Weights of a small GPT-style language model, trained from scratch on English Wikipedia.
Size: 16 layers, width 256, 4 heads of 64, MLP 1024 tanh GELU, vocabulary 6498, 14.8M parameters.
Architecture: LayerNorm before each block, learned positions, tied embeddings, capped logits.
MLP neurons of a small language model. Each row is named by its layer, matrix (down: output weights) and neuron, and shows model dimensions 144-239. Each number is 128 + 32 x the weight over its row's rms, rounded and kept within 0 to 255.
A block is one neuron, or neurons of one layer that tend to fire together. After each block is what it responds to, as a language model described it from the Wikipedia text at the highest values.

L7.down236 [142 145 149 101 124 130 124 135 127 111 109 106 143 112 147 110 146 130 112 115  89 151 164 144 155  89 165 158 147 145 109  71 109 105 139 152  98 122 140 127  98 117 141 120 114 111 149 187 114 194 128 139 120 122  89  91 104  80  71 120  85 107  73 100  97 115 154 111 123 201 160 155  88 139 163 127 153 149  90 147 144 184 147  99   3 114  88  74 111 107 137 137 119  43  98 141]
L7.down418 [ 82 156 159 178  76 116 131 151 130 152 127 127 177 125 178 147 161  86 117 142 132 169 130 197 127 128 128 144 136 143 134 119 103 123 155 145 154 109  32 119  63 138  99  71 124  81 151 137 142 128  71 126 175 127 176 138 117 115  80 129 108  60 137 112 137 110 106 130 219 129 130 153  92 104  84 107  88 130 117 191 111 136 118 119  71 178  90 119  88 127  92 102 103 103 151 162]
L7.down961 [104 146 115 172  98 153 129 130 155  73 115 145  85 153 170 135 144 153 151 142 134 142 155  53 189 174 172 100 184 104 155  98 133 120 177 138 100 167 162 169 109 108 127 158 139  84 149 164 119 186 189 106 156 112 138 100  78  73 107 149 120  76  50 105  88  98 220  76  95 137 122 199  99 138 115  90 125 118 107 150 110 161 178  85  99 143 139  94  84 122 175 150  98 100 138 115]
L7.down999 [175 120 109 194  42 141 139  91 156 124 150 130  83  90 120 101  64 118 123 194 153 158 166 159 211 155 106 116 118  86 174 111  89 126 132 117  95 149 214 164 153  67 134  86 122  96 165 214 122 150  85 122 157 158  72 123  96 144 108  93 127  80 153 160 163 142  91  98  73 168 120  92 130 148 113 114 155 199 143 147  97 149 142 176 126 185 111 103 123 164 113 159 149  98  98 179]
Start of predicate verb

L11.down18 [109 141 152 135  66 193 131 145 115 148 105  69 136 157 181 152 121 108 189  93 154  89  67 166  95 147 106  86 117 108  86 158 128 172 127 150 116 149  37 127 135 140 110 150 128  96 156 119  96 166  79  74 111 109 139 121 167 155 124  95 115 109  71  95 136 130 136 142  68 159 130 194 121 163 112 122 118 219 145 164 137 141 136  91  77 129 125 163 134 141 119 106  88 146  98 109]
L11.down109 [105 138 138 148 150 106 155 119 155 136  78 162 128 151 140  92  96 149 157  91 162  76 127 127 108 166 154 174 107 134 173 159 123 188  95 116  99 118 124 109 152 110 119  76 102  84 119 161 158 142 144  62 118 111 164 115 154 125 114 123 149  97 143 163 103 129 118 154 159 111 118  88 165 164  89 125 106 111 134  81 106 131 213 163 129  16 169 106 134 175 151  89 162 134  89 114]
L11.down184 [ 69 166  47 101 125 143 182 131 215 151 156 163 130 102 143 121 141  71  77 108 112 165 135 119 132 114 137 112 160 134  84 126  68 125 117 112 108 146 128 114 128  76 107 111 129 103 107 136 139 112  93 132 102 140 127 127 127 128 158  84 149 112 187 118 137 101 165 111 131 130 187 131 139 133  94 116 164 146 106 117 154 175 113 102 157 132 112 145  85 140 103  55  95 129 158 132]
L11.down242 [126 159 149 201  23 151  92 151 123 115  96 122 167 128 143 156 164 130 134 134 141 149 168 144 131 135  90  89 115  79 135 132 110  88 167  99  58 111  74 122 196 108  95 110 137 167 137 167 153 130 160 144 154 162 130 149  71 115 136 102  66 159 124 145 144 135 120 138 144 107 119 152 106 100  96 131 174 176 139 129 158 149 152 104 140 135 146 117 149 121 153  87 158 157 126 122]
L11.down588 [161 123 132 153 177 119 105 158 184 103 123 113 111 137 107 178 124 103 153 140 188 135 167 148  99 128 156 143 158 144  97  96  89 109 137 130 126 144 109 211  87 170 124  98 123 125  95 121  73  63  86 152 151  86 133 139  92 148 135  66 107  66 144 188 146 125 167  86 145 109  78 122 130 133 158 175 171  97 146 119 189 132 190 101 103 168 153 120 161  80 154 143 106 109 145 162]
L11.down624 [139  83 137 127  47 102 104 126 104 177 164 116 163 150 110 128 103 118 170 158 176 122  74 134 117  73  82 149 111 156 116 156 107 145 146 121  86  88  94 128 137 146 157 138 148 114 171 150  84 163 144 148 124 129  67 148  92 165 110 135  82 172 122  96 166 131 104 121 207 214 119 154 167 116 136 112 127 123 139 143  99 150 100 162 115  92 157 129  92 136 129 113 156 117 161 160]
L11.down731 [ 73 107 129  76 114 149 139 130  80 133 118 161 204 111 241 128 114 167 149 123 120 167 151 154 169 100 122  76 104 117 122  70 162 158 118 124 165 109 149 189 126 108  86 129 109  81 133 131 136 139 180 121 162 117 164 182  84 112  84 135 191 173  79  70 140 133 146 171 135 117  83  66 128 100 159 124 129  98 167 148  89 149 135 129 146 121 105 157 119 108  88 125 150 149 134 168]
L11.down920 [114 122 173  52  90 127  96 158 179  91 147 153 101  89 112 135 182 160 135 174 168 151 166  97 160 139 105  91  97 112 196 135 127 172 147 107 157  74 171 142 172 166 106 137  79  89  74 120 106  97  78 128 129 131 147 140 160 122 152 139 148 155 170 198 116 155 104 103 145 131 154 126 153 118 106 120  54 101 121 130 109 108 125 121 189 125  93 111 104 149 227 142 125 125  84 134]
Descriptor before person noun

L11.down61 [100 142 107 146 113 185  89 131 125  76 156 114  77 128 128 134 165  90 146 118  90  95 142 110 164 115 166 164 124 101 101 168  87  97 147 115  70 112  61 104 166 150 119 122 132  95 135 111 113 158 102 109 100 101  77 127 172  81 143 109 192 202 148 115 157 118 148 142  88 124 162 159 128 117 148 164 138 103 163 162  60 138 102  88  88 173 111 162 100 141 157 100 132 153 171 134]
L11.down302 [ 85 129 132 126 152 127 146 150 145 118  99  92  91 123 115 159 126 132 149 116 101 122 147 112 109 173 108 130 103 132 145 151 113 130 200 106  86 129 183 172 138 105 140 120  66 122  72 143 150 200 123 102 113 163  80 108 176 137 179 112 155 131 153 124 139 102  78  94 118  98 124 137 119 147 120 130 157 141 175  89 102 184 123  65  99 176 124  78 114  93 147 141  90 123 134 140]
L11.down573 [169  92 127 121 151 135 102 134 159 139 176 132  56 143  83 166 117 129 164  99 119 132  92 135 114 150 129 136  73 131 140 166  73 152 189 138 112 137 129 185  95 126 134 120 133 110  58 101 154 132 142 124  90 120 160 177 141 153 131  91 106  94 187 119 163 184 133 117  62 141  98 162  96 119 124 186 130 118 136 128 154 138 119 123 101 107 163 142 123 151 141 122  79 138  36 121]
L11.down752 [150 169 124 125 121  89 178 115 124 159 102 130 132 140 108 126 143 187  98 157 209  92 116 122 126 144  41 134 159 183 141 131 103 154 135  97 163  37 154 121  97  78 158 121 113 100 148 148 135 152 153 117 122 149 149  94  51 163 124 168 157 120  99 177 116 185 183 105 114 113 141 137 146 163 100 153 131 126 166 135 117  99 137  80 146 143 175 111 157  98 113 102  61 156 133 215]
L11.down772 [142  70 131 108 117 137 229  69 123 134 130 176 123 151 146 121 130 121 128  91 112 142 142 147 149 121 107 134 146 183 151 124 170 100 132 153 111 147 140 120 140  97 154 135 141 145  60 147 158 154 138  81 133 130 155 141 134 156 118 169 113  67 158 118 153 142 131 130  59 151 165  90  57 110 160 152  96 114  86 149  85 158  92 121  82 135  98 145 122 127 133 145 120 118 122  51]
L11.down774 [ 88 148 124 157 148 144 143 119 100 198 106  95 154 100 123 131 153 129 147  90 165 162  99 166 164 124 145 117  36 138 131  99 141 154 124 170 132 183 141 191 123 139 168  96 147  78  60 103 119 206  92  80 143 179 109 144 119 227 110 118 141 115 187  87 105  91 145 114 118 132 106 114 115 113 133 149 126 117 118  60 155 110 141 155 192  91 130  95  85 149  90 163 130  92 139  63]
L11.down777 [135 174 164 153  54 132 108 182 114 113 116 146  58 111  61 144 106  64  55 123 156  95 156  74 157 137 165 160 142 120 152 145 130 123 102  64 136 112  86 106 148 158 140 151 132  78 115 110 150 129 143 170 113  99 102  87 102 151 121 115 191 174 102 121 103  82  81 135 186 108 133 113 126 167 131  70  90 130 177  97 142 179 154 159 129  45 203  94  84 130 122  94 148  64 124 143]
L11.down903 [142 169 132 124 130 120 153 129  84  41 189 104 102 160  97 179  35 139  34 106  92 130 146 139  74 106  97 106 145 130 138 132 140  92 174 125 150 114 117  81  86 150 160 118 134 163 105 169 133  72 128 170 154 120 103 152 116 131 108  84 110 104 121 149 101 183 148 122  84 116 126 113  74 147 123  82 111 146 168 121 139 176 147 133  67 127 162 102 155 119 113 145 117  67 147 146]
Verb start after subject

L7.down148 [ 95 120 126 150 181 155 113 132 181 140 177 137 107 126 187 148 146 154 208 131 132 170 143 128 119  56 108 142 147 166 209 123 112 126 132 105 146 102 145 141 163 125 144 161 110 159 111 134 162 152  92 121 151 147 135 173 170  94 121  86 155  94 150 191 148 113  82  61 151  88 172  83 154 201 110 154 106 148 148  85  96 145 101  93 157 118 106 127  83 114  85  82 146 204 111 201]
L7.down314 [103 129 144  65 113 111 146 134 120  85  77 141  93 124 196 156 101 120 146  82 188 145 116 132  95 185 140 158 121 168 177 162 120 121  87 122 129  85 108 130 102 114 113  57 133 115 127 125 109 176 130 173 146 137 102 146 124 155  98  85 132  82 167 108 169 144 111 143 112 242 112 182 109 217  98 176 139  85 140 144 136 131 145 122 174  92 117 125 140  94 102  90 135 100 201 177]
L7.down340 [102 144  97  79  97 189 119 118  91 151 105 132 132 122 116 188 115 158 140 175 144 167 159 115 142 179 169 133 107 154 127 162 144 150 177 102  64 130 127 151 100 143  85 150 123 155 145 175 129 139 123 167 166 192 120 197 144 179 104 107 106 130 160  84 101 192 109 116 114 144 106 142  83 170 140 130 156 175 137 164 127 158 129 106 107 114 175  76  91 146 115  89  70 158 154 119]
L7.down586 [ 58 201 127 127 117 184 126 125 146 111  87 116  90  85 174 164 161  82 148 154 172 159  49 112 124 154  72 156 107 137 107 137 112 124 101 112 132 108 155  88 106 154 158 125  77 125 127 119 130 153 146 124 119  92 114 119 193 155 138 169 123  79 111 135 107  87 125 127 142 136 130 134 137 175 128 102 127 145 123 116 123 201 102  88 180 119 188 107  84 103 114 140 137  86 124 159]
Sports results and nationalities

L7.down224 [129 172  70 103 150  93 133 100 119 126 120 169 135 119 117 130 126 139 130 116 111 132 125 124 113 101  88 107 148 134  27  97 116 128 124 137 124 118 103 168 133  96 104  66 174 121  91 126 128 179 135 146 129 163 147  76  68 133 105  78 133  60  84 147  95 169 120 152 122 128 102 132 159 163 200 152 145 164 148 113 130  89 113 111 169 158 164 177 156 129  80 130 145 131 142 145]
L7.down231 [109 156 114 123 188 109  75 135 153  92 168 151 119  92 116  85 123 140 130 163 101 178 147 126 136 114 107 113 127 115 187  81  96 169  92  68 163 126 126 160 175  74  92 155 202 114 139 140 140 102 154  84 140 171 158 168 149 158 115 119 138 195 118 195 103 158 122 134  94  91  93  98 141 187 104 109 115 144 110 106  91  78 149 145 105  84 132 138  88 131 112 123 103 144  58 117]
L7.down554 [ 92 178 105 179 187 125 136 151  81  98 114  75 181 144 135  77 150 149 174 138 141 102 150 176 107 112  97  63 132 157 106 242 124 199 164 131 166 118  82  76 170 146 144 118  94 118 131 169  87 150 104  74 137 136 163 131 135 114 129 114 147 201 140 175 109  64 166 134 101 205 134 120 137 116 126 136  99 118 148 185  99 102 123 104 150 106 163 121 141  98  78  61  66 135 106 118]
L7.down598 [182 127 119 159 167 110 171  90 154 119 156  88 120 173 128 138 154 124 132 147  75  72 134 158 114  94  93 129 148 197 120 149 113 158 118 132 171 134 144 127 167  98 130 102 135  84 158 188  96 127 132  92 136 127 135 105 204  83  77 135 125 145 148 165 145 162 107 185 120 126 105 127 131 103 100 144 189 127 160 163  83 104 108 120 126 224 163 132  47  61 112 121 100 148 121 117]
Ambiguous word-start "he"

L11.down147 [136 137 156 166  90  62 110 121 126 155 128 188 206 100 160  93 108 131  49 112  97 149 135 151  75 118 109 138 120 125 121 151 132 124 122 166 139 170  89 114 121 124  82  86 105  71  99 161  83 124  93 101 160 104  76 132 125 118  75  79 148  74  97 117 114 138 144 101 109 185  93 114  66 137 144 187 123 169 136 160 143 113 161 134 125  87 168 146 137 173 116 125 166 121  97 182]
L11.down329 [189 100 113 160  93 121 142 160 122 116 137 112 104 129 169  83 108 121 171 100 162 140  71 106  80  85 158 130 158 191 107 151 137 122 105 147  71 173 136 148  70 124  80 131 113 119 122 119 181 110 181 116 148 145 171 144 173  97 181 109 154 100 131  67 131 117 171  70 121 108 140  89  74  98 119 118 144 182  91 164 140 157 151 105  77 192 172  86 120  96 177 207 155 126 156  87]
L11.down452 [121 150  96 152 191 192 164 163 188 136 131 118 154 127 125 100 181 125 139 129 125  80 118 141 102 182 122 167  94 163 124  93 115 122 143  97 142 162 128  81 156  79  58 104 147 152 122 137 123 109 136 105 129 157 123  75 146 132  87 120  92  99 153 123 160 149 126 109  96 122 135 101 126 142  77 124  87  82 113 125  62 121 114 169 174 141 100  92 123 155 160 116 149 106 194  82]
L11.down474 [148 116 116 117 153 127 140 171 132 167 140 169 126 132 135 135  87 151 192 112 124 176 145 161 117 122 117 175 121 149 103 144 131 144  90  48 108  62 132  77 150 134  97 126 143 133  90 148  80 105 211  90 152 126 146 188 137 136 147  89 107 112 135 138 142 147 108 177 145 153  87 142 127 166 124 165  64 120 103 110 136 168 186  69 158 156 103 104 117 104 140 155 144  76 125 154]
L11.down582 [111 161 126 154 163 178 138 139 127 149 115 135 102 113 148  73 128 151 105 203 126 114 178 166  92 153 102 197 156 143 126 160 171  92 158 120 120 128 145 131 111 106 145 128 124 125 131 119 132  53 105 164 141 103 134  97 171 114 111 138  93  78  74 102 127 183 122  80 178  70 149 144 197 134 129 172  82  81 150 136 167 152 110 108 113 112 105 112  95 145 133  99 139 118 127 120]
L11.down705 [141  91 149 128 131  97 123 116 136  84  82 125 132 106 181 129  91 147 140  91 118 106 149 170 139 131 159 141  81 136 145 169 130 110  13  93  59 108 142 133  77 170  62 134 102 159 129  86 111 140 176  87 150  88 124 115 146 131 148 116 147 145 142 129 164 183 119 183 120 153 143 188 101 140 139 136 140 158 157  68 187 110  89 179 136 115  86 147 162  79 117 173 155 160 158 116]
L11.down821 [115 128 184 137 146 112 128 157 106 140 159  89 128 130 117 185 104 106 148 181 153 174 177 111 144 127 117  47 140 150 150 152  65  90  98  70 180 138 100 106 144 165 158 144 137 122 128 139 140 182 171 110 174 117 133 174  81 118 102 185 102 136 101  99  91 103 124 122 183 134 102 172 142 115 102 100 123 133 108 116  58 102 163 127  50 147 133 119  89 166 134 159 122  67 148  84]
L11.down1006 [139 153 124 161 119 112 129 143 142 150 109 142 126 136 172 131 109  91 137 143 189 127 136 124 183 137 173 196 119 105  70 136 157 150 149 140 170 192  92  92  43 124 162 134 121 119 105 116 102 135 128  85  86 144 145 107  95 128  98  77  71 141 152 131 117 103 133 175 148  99 168  87  84 117 142 177 184 125 107 112 150 137 156  82 130 182 137 115 141 128 136  76 124  94 150 151]
Clause-start subject or verb

L7.down259 [139 138 121 109  99 122 255  92 124 132 158 137 181  98 104 119 117 121 108  75 128 110 124 151 116 125  69 125 147 106 129  99 113 195 137 150 127  83 106  97 113 110 112 134 128 156 152 120 192 133 119 136 198 145 106 101  77 166 179 179 128  97  89 180 143 109 128 126  96 198 114 126  88  72  90 129 157 161  83  93 189 148 212 175 162 124 131 144 151 152 185 108 161 153  98  96]
L7.down304 [137 109 145 132  92 127 168 126 116 125 124 119 125 154 169 134  74  98 127 109 102 108 121 108  69 139  92 111  87 134 129 225 116 168 138 136 105 109 177 147 149 155 163 180  93 157 141 119 141 115 112  85  85 141 134 121  80 175  70 101 135 121 146 110 133 152 167 143 234 115 147 183 162 102 163 137 115 117 113 148 167 177 103 122 132 112 102 115 169 155 101  87 122 100 196 132]
L7.down318 [169 133 191 153  92 131 142  96 190 101  94 139  92 138 107 139 131 139 118 115 148 126 165  99 152 129 126  74  93 170 147 165 125 132 118  85 140 112 105 120  97  97 120 107 185 119 152 152  98 189 134 158 104 114 154 105 159 107 147 143 134  97 142 117 144  23 209 121 105 172 130 140 147 159 122 111 204 140  96 149  94 143 165 150 180  54 131 124 124 135 134  84  61 165  98 144]
L7.down453 [114 117 110 125 103 116 156  86  90 122 187  84 175  88 119 119 156 125 117  96 132  98 103 154 173  89 201  63 137 139 110  98 113 133 199 112 125 162  68 111 144 123 163  93 124  96 119 106 112 134 131 146 143 125  64 158 201 149 110 127 124 124  94 144 145 161  94 163 142 138 132 151 137 112 124 146 115 156 130 104  31 136  78  89 207 150 120 131 123 135 129 151 175 135  91 145]
Word-initial prefix pieces

L8.down340 [ 97 100 151  95 150 102 109 140 167 170 153 163 142 146 119 138 143 188 116 117 138  95 121 151 136 179  97 138 115 174 141 165 139 118 133 102  85 156 119 172 124 148 103 138 174 155 156 171 102  32 120 131 166 170 114 125  94 163 126  81  80 134  87 135 145 161 161 134 145 152 124 139 135 169  34 127 115 132 124  70 200 215 171 148 135 121 105 143 135  79 152 120 137 132 153 148]
L8.down444 [176 136 152 117 165 143 108 181 159 197  92 170 166 149 101 154 153 146 131 145 110 115 169 146 111 154 182 141 123 119 139 157 156  95 172 116 122 121  99 102 170 126 135 108 107 154 112 142  92 154 140  89 179 174 104 110  89 122  94 130  85 126 115 159 144  79 106  82 103 115  92 150 157  78 111 101 183 178 166 124 112 186 130 120 106  95  77 144 125 135 123 146  91 139 117 194]
Name-to-description boundary

L8.down85 [155 109 131 175 137 100 126 128 116 159 101  73  72 174 124  86 164 174 170 127 150 135  79 170 134 109 117 160 122 132 142 147 149 182 115 154  89 135 135 110 154  94 121 121 107  86 143 101 101 134 132 145 140  59 156 132 102  95 160 152 111 107 125 156 133  74 157 143 103  98 127 119 177  94 163 138 156 120 111  89 146 155  85 140 121 132 189 115 123 155 114  46 145 150 150  86]
L8.down235 [ 97 186 131 181 151 164 102 126  80 142 109 106 208 139 110 160  84 129 134 110 143 152 164 163 124  67 163 107 179 169 123 196 115 179 100 130 103 133 144 137 118 156 144 108  90 144 118 168 103 116 122 136 164 125 139  86  80 116 140  51 136 117  86 147 198 114 107 167 109 116 162 138 130 103 125 123 128 118  98 146 121 104 104 130  88 105  83  77 125 119 156 152 137 163 114 121]
Pre-verb adverb suffixes

L8.down679 [189 166 151 131 144 145 159 147  84 128 147 158 150  96 123 185 141 107  84 116 112  66 136 108 121 159 145 124 107 117  90  91  86 137 157 130 177 135 112 125 147 111 190  90 102 108 102 110 172 151 153 162  66 150  94 150 129 128 165 158 119  47  94 138 137 110  53 148 112 148  68 164 160 115 122 154 147 112 127  74 136 114 133 119 108 150 195 129 142 121  65 178 113 106 103  68]
L8.down681 [140 149  81 102 179 139 102 132  97 141 125  95 156  67 169 141 210 134 133  91 119 143 112 132 131 125 196 164 103 176 120 129 122 177 141 197 154 194 147 211 105 119 208 126 122 114  93  68 115  88 131 165  65 125 145 117 128 139 174 158 116 131  68  50 160 120 130 105 161 109  99 118 170 119 168 206 141 139 139 103 117  83 139 100 110 103 133 116 125 148 111 121 116 128 145 136]
Clause-boundary comma after statement

L8.down1 [140 147 126 128 186 116 137  71 186 156  49 145 150 126 131 112 174 184  97 123 117 156 163 184 133 108 135 114 176 113 106 176 131  90 153 153 109 152  70 103 176 128 174 123  81 133 116 123  97 135  99 156 167 104 143  61  85 144 126 171 187 100 181 124 134 148 125 148 164 146 134  93 122  89 135 188  67 110 110 130 121 121  81 141 171 145 129 178  82 132 111 114 142 157 166  98]
L8.down1021 [121  77 162  60 123 135 206 106 185 149  59 127 143  86 158 125 167 122 123 130 148 129 143 123 137 154 167  60 146 170 142  89 157  94 109 114 141  88 139  99 120 125 157 131 104 181 153  88 202 126 131 229 148  90  96 114 156 141  84 127 103 106 166 133 124 149  78 104 133 131 172 111 141  97  99 165  96 109  71 146 130 139 136 192 125 118 109 121 117 167 115 163 129 128  56 127]
Split verb beginnings